MLP neurons of a small language model. Each row is named by its layer, matrix (up: input weights) and neuron, and shows model dimensions 256-383. Each number is 128 + 24 x the weight over its row's rms, rounded and kept within 0 to 255. Numbers have three digits each.
A block is one neuron, or neurons of one layer that tend to fire together. After each block is what it responds to, as a language model described it from the Wikipedia text at the highest values.

L10.up449:118126103131129127136171133136172111140102128153131155117075157165121093146083144145147211140136143144134163128128124135121125073161130137183134122118105100111124110155132159104125123102153132105100135125132109161171168181129140122095171096136102120076142169129125114150135116139137115144133159117096084082098138151105160143155097183135147141087130125123153112131146125132154125068135
L10.up473:135143155149115143171121088139140091106083101120138123089124131168138057150159110075115127142164076144092107173172153072104143081102136137139123104111112130122139149150144123162109167085176174091099120138179114192114132157125142146149117124122098098078138160144167109093133162120156133141113104151130148106102170096142113114129134175094122123123133146119114156144121113109145122156109
L10.up510:166124146140170161155109127139114139105081151137138128092130138130115103156143119142141156097088144126120131107075102134110139148138097151108121144146093146124160149150132109131177144103153189153133122130084159147127109099120143147068090120117145103117095141138143124151116130147119138128102146133102138073124118132152076134104096103117155174093146155147095114071110156151133125116156
L10.up1320:144127106141117102139148131091123133140120127109095170091124121119137105179139131129138166153124164101105094116139108125151119109089133144205125113147107138097151140109154120114130139111149143109169137106130120123121149124137057153132111110111148107117114154136138137131127143113180095170169140124131149133101113143130120097159124144100127172134100144149154102116171146144137155107109
Music release predicates. Verbs and words in music and media articles describing a work's release, charting or reception, such as reissued, released, reached, peaked at, composed, nominated.

L10.up73:163141155103128162106135089150125117151121161117127148100126151127159112105126105096118096130127131122149104105084113100085129106165180105101107113140164092111116087115157152121122136135170103134158160156088180109092092104132093067098146103143118117138124119100094104165180110131146152103106135109129119117126092124104122138136170152120162114061109135158130150117090139168126150124113
L10.up202:152099137136121086128121122129139122131168136101158127118117111118133138163125107096116109127104135121085126129166096076063125140148145107114131143089108081136131141121120119125131088124140149159148098176130145120157116153150143160135141152090116131109114119115136141104137155133098141152117146127102127160132214102166104148193157107104125150121085139152143148145129140158142114171143
L10.up608:137107101127102094129147130159134148087123105119107139154061111102112143126073163154101095136133127119090149086111137134176135112141132135121180131135085089110152119100179128141182105091125164120142122091118105089144083111143112172142135149110113142175118134163127161107152108159097117121096182102149127135128145123155104131163134120139118136162134111092121164093134113118085116161143
L10.up948:181161118169133155128149108085103121105116183119135155115148082130138132136113135135189130125145112103152191099140149086128138116122154144081128119112115121109130121109161114140130099170144107132135168150128147147162109137116117123143180136103123137121141125094119126144111118138108156100112135101125152135199058137112155085128096088145136101125134100147178091151152134143079134145138
Article-opening subject names. Final token of a person's or place's full name in a Wikipedia article's first sentence, just before the birth-date parenthesis, such as Cochran, Adams, Jr.; weaker on scattered word pieces.

L7.up151:120139153131115147093155130151100157108107162108112145097140152127149126164095166073156068144088143098124169104150107167146154118145094136064141124096135160121144108101132097164117081095135136120132117141109164158151124161120102122100140111147124127116132133090132123130140113115138148135135107102163135148134146141116134144129095106127141126123090135106144115108139173112112167077133
Dates, numbers, predicate stems. Numbers in birth dates, years and table cells (born 31 May, 199|3, elevation 1,158); also word-start pieces of predicates after is/was/be (persist, oppos, favour).

L6.up345:134187143099117158116129138153102139099151148140134114153127103149097107183086083139148111138066151157137111078129168164105115101101106109168219122122185127132129109081109121100129137118182153127123156116107103142117132147139138141091148108129121126163097097134128148175137192103154120145169124123083110133103169128156152117130116156132153124136092144101170130128138090104074128102134
L6.up380:152132084131112148159134122125107141133119124120079074178117108190157171085146118092141128135137165116107151116105156105111117148095134140145081138172128123141115140155124124061133146134101156121162146135103156092120121134150106117117146141139140125124160108120158146080162151116128141120134121131105137140166086210156118153110128173143164145135114112065143147167117119120155145113113
L6.up509:134172076132134163149105137113137104129133096110136125086143119147149156116108082098121140117157137101104156133091191129159124103155106157139111150114120111140153107113130107076110123105164192081139105151112103128093155174164108184136117114102140145135151142129140095141091129126171126129117124106122176124155117143110106117114109132150120115135129136139110096097135136148140155137171
L6.up524:134118115131141128164121126130104102134119105129127146163138095168137168111050141122112127127174079090098145134119149138166148091135082127110108127067099149144123131155123110103151088108170146111103151123140139114121082173126099152167100140113125140129111174144145098140175154130155145102154147147121154115163116098094119119051129139152119097076140114105136088149103143137112119126119
L6.up615:136122120120154133140092121148091114170103081143090125141081109186126138109112140155142179154156117117145113108100200151120158113101174144178099127078140112092116141114152127168172129093108139120153116154164160093082127116171121139103097125106107109138136134114138113106133152189143163091118131126148134114139165134115121130119069119170132100127149117140097115145141124150098126076135
L6.up630:143134097118121144135142135127152097095128083173104140116100090100139119104143129098121139121154129063139125119088126148187124095165121154123167062124131139154145143093103113137127120137166133130107132167084081119128148168120146112116114104133139085052125121121146113110121160146148155121130102153074148116117138149095097133122122118128134184164118164142121122123115157126123104133197
L6.up751:187179124176111126101132146104118149130142127102088127110142077149142121123113102116126117125123091114167137132108149138165114155157144142122109100144130091151124135120114111118135142091118166116106133143106123144112124175124107068127119143113124160162113112140195084131129157104133145121129140143100179153092123096145122148163160123199138112119188146102116121150169107130157084123148
L6.up913:153134071099100177146156105100180101114106084094148107153176130127133117097108102130111128128169094130129122120123184123121116094138133110127084119113048108140131115079113156122116124130121120105105123130143151090131110131148124165067138151153131161133117167141135128106124098094152104164119129115118115101134110088153095102150128114104139148118133134119143128184141116136133117107148
L6.up1057:154145100081153144114075107126160117115152086111152156119097126084171093153153092131153120189112165111143087155133170126116099174138132125125123111136121111133156152124186117141151187086123153130169098140165133158116108134153118100119126106119140135128156163125128065155162106143163089138163140113123166123084123134147119155158159139119131120140095140092116119108121141131161114142124
L6.up1168:116143075096108128116129092115139135107125138101126130127144124123111099148154114126149155135097182146126107140146104093113132106160092136132103145105087110130130185134140129090107135118156181112144117117116096159167151143145078117123123089098137148131135146145132143145131110112133129114143128124065134114065130119164144142116118149127165125112089110124114116151137121120153113116158
L6.up1207:147136097130187152179150111115157138111157129106117161125107142117148133144154126159131165152128139130112112154203104098138146125156125134073116125117120085170173129123089167157098113086166136076110124116109115168134115117130100151103108120114114182131087161169153102117142144124120126134129106100061166160141126107110126126088106092100159160134102128141108095139143139160176119136109
L6.up1266:122167097141124093132106183129182123142134104131145126128131095138105136146123107147109121085170144150152122135112097146134115116130122123109117135145133115112136142148122102107143132098143121113173064147135099117123120128106119122129125119099129109168108121092137113137100105116142111161169134107102138115138129123148148115133141170152139104123153145170159103125117123085122145103143
L6.up1282:119153119106159153133133116128134103140161120108139128109107139167153088152157101126159150146123141136077141109143129091129124086148136156107118139115114146109116155180126128168176128082148154121099119117095050127144100138120087124109105106124170138119132106145134062158146116142166175129164112149095080137126093126160149153109132149147125112157130119106085166089141160100128125116133
L6.up1325:141131099110155181085141136152148133164094151114140156094094145116148135109123122109149155150102147118167108126161117129112107123155110148127120147137131132086105145128171120122102138146114176092137173162152112149145141121090115172084104151125097133193154140138106141187151114142098137144131121123125147133097188176164090130090175137112111109108154111114118089081091060119128131088131
L6.up1362:117134127138143124103131109126139152164112072123126142074103113129176105137150146106108119126095163147123197148104142147128153156117088119140131122103129149164141095153104131092158123106142140089096140130127157101106104134145076120154105091172111091168160174142134156137112135142145125137099092104095083118078124187155127109099164133143140094130115134139129149123065147111147124117102
L6.up1420:129111113160103139101125146114111155134135130141114133115091134106137153148129092111102092088123099132105189150138144177118115145123128127133133109138118162162166105161126126095179137106167119136106145142144128127145089122097163124070129141140137162135148143069146128118137154138151157122160135129112152117142123149123177082157180159159151156093101098102198088146132138129095126133104
Clause-opening subject words. Words opening a new clause about a just-named entity, mostly "which" after a comma, also "it", "there", "album", in music/history articles.

L6.up68:142129132156117106121148120171139116122109163139101101087122149094113116113144109094106103104111117116116116147067153196110139140131122119147154125100129090162128134131133109122078148158145159108130130111125162105172101091107134121094145093104182125130112116149122118184145111107117080126166130099130107140155105128177182093133161108147169110133133101155162132129090103151138135113124
L6.up163:127090098124087166113103148106100142120133134135107087144144056133092148161122130134107115145145138121122144158096169118103123126129116100093148148177137150078153130113099120119112152127106119121122131097149134104099104138171138118148122157091134120139149129131156177117081125114116113111201124129132129121162108148084104151139127136105090138118120100089139135088144128134114134101140
L6.up359:159116134088141104116181152108120164131131157109124131129095123162125138110138139161134121148115100161141104110166130111132161133136142100071105107127118149111116176108164130175127095072103188133065137121151153147131102158123170112115119115080123142184122136118114142168157096120102098154137123162115113111149155116123107149135122148111121169128146117156148132151157095148132155117130
L6.up562:126115161132111151126130133112117145151110135150096134133142142139150169198134095116143162128107085133145165112137158149143158123126130145073114113133074123154103167117134092114141116090101178128138152129109136108114143135142161101134114196127150117161144136091122153140062071152087143138139100124121167098110168145165110212095154152125085147111129147135117122130138085126103094122094
L6.up721:162121129148120117069133117114135116077142153120128121109139122142097168122134139105141126130156130098142101125137130105139148098124101151105157113144186133159095149145086132129162118123129110116099126111130131167133122133109127119108135093111151135085115121148131181166137130139112147115146143106172139090130140140140132102139140121081108142111114111149148125164110140150163128094130
L6.up778:178137129111120151113156137084107132151136172126108146138140100149158105125115152104128136157173145131119122131138179107121114130117115101088153118165152169141099155132134161126124112122159168158107155119105132146109077191143114140152140111130095128156099138092130142119097087109089117144121138138085123120142097143143124115132113146088117120120122120155132136145159168085107114124135
L6.up810:168154161139127140089105103143119148133131141122121135127130093137104146103112132112083109152125130149136158107117171082167131089123171087136149111170126078135144186165131138115122141106144157137107109144126107111173116119156138133112114085132126138147158104110131149154094133114173130125133139111110147120098075099168112115162178181155165134163124108120094103157114140082106158140137
L6.up845:172150113142178088128151116117097153107130121120121143129121092114125124142073149130117134113152131103142113119090136143112145141113106144138129146116134123152135161074130099143131122152138163110104119122089170155130150180104074076119166127060110168140156130114114134099167126132123135092151102123175103108130080147102065146159126133114125132147106103151144111133131120111089159128129
L6.up947:158146127122088155075131138130124105118135113133127119131143130147160128095106151122105126143139149155147127097131126106126148076104138140152138107119152106147122126132077140136081102089132153163110139128144156133140134102138154116143121154120178112141088136146118137121140113099118113154118117128098120128115097140149089112144157142067151119112128135147111078140142106145128136080064
L6.up1163:131155138076141148144116128145113144087102165121112141109112107153105121154109142177101130109126125091120120094137159135109130130129108138105126125158115115106148120097136118117103126116115163111116152063153124098111123127123161118116145155105106164108137156103138141105128117136127102141121154091136105100136131127159085125145135150163149133116119103105134104124145155116114146137120
L6.up1230:146124147105129134157114121132095135119121168124143092142086107151119089148113105151115136150112099132114089127140164108097175120108122113118149128175099123124107072135115182090071121125135144131118165121082152111147123159087158116098139149134132138097111131080113101145151127114122170145156116141144166107134092129127105140126176139146132130106137095128154078170134132146101157099115
L6.up1341:130137095152126135143123157105119148126128158118080154102120096146128130136108136140129101131094133167126133127134114145116162147110117095123149096132096144126136111165150137129158129146117148089119136155164138149127122138124123119103111144143144160137118107143148145109175113141131153144117137177127104151107067131087137119118128105110114136111160123145152082085101178107087176121120
L6.up1474:173165168155120114114106137087120142130165149142166108127163089131145163133103100097131166098190131115139148087122127129141157125176140106121157117106141083111136137101117132092139138171104125118105124126103123082098155143111110111139129136098105129130153115094088128143150111149144120105192128114119149101140082126129116169128112148134095135153142114127145113109107152113091089093148
L6.up1481:134108089117157129120123111120098153088131160146091107135124180128129101098123163135085151106145140078149104110148140127092117097103135103138151114143135110112109127135168172158125130080124136129126186154137181095128091108126119113097096120115113165097136134105155150137151151115092176136128152098158116126111087117120159155119127115118128139151162104123170130105139137150126133118100
L6.up1499:135178110113145120110138154161132151097122152145118103122116106161151067131110166100110109091096141123146141104162127132128125093148110104096155120123135085122119130134129125109083084102123179165112134127099146132144110115129119149117092154127150160094115147149126172123126118129086171100141122095160115132135109075163107172179124136103150101141118103140133096127152162113124143106163
L6.up1535:146168123152141114154142143118155102157137124135130099111138134146153105104092137114102133125128150129162084152141106150141177136162104112154167154088102109136090168106154132166140122132148102124092108152118132170135126131115120125102109147151159119182149125156173119112147107111120145162172117094142124121162130089175110158123079069110120108092075114111138123126138149152114136086104
Before birth dates. Tokens just before an expected date or number, mostly in biography openings: born, an opening parenthesis or month before birthdates, also table-cell bars and was.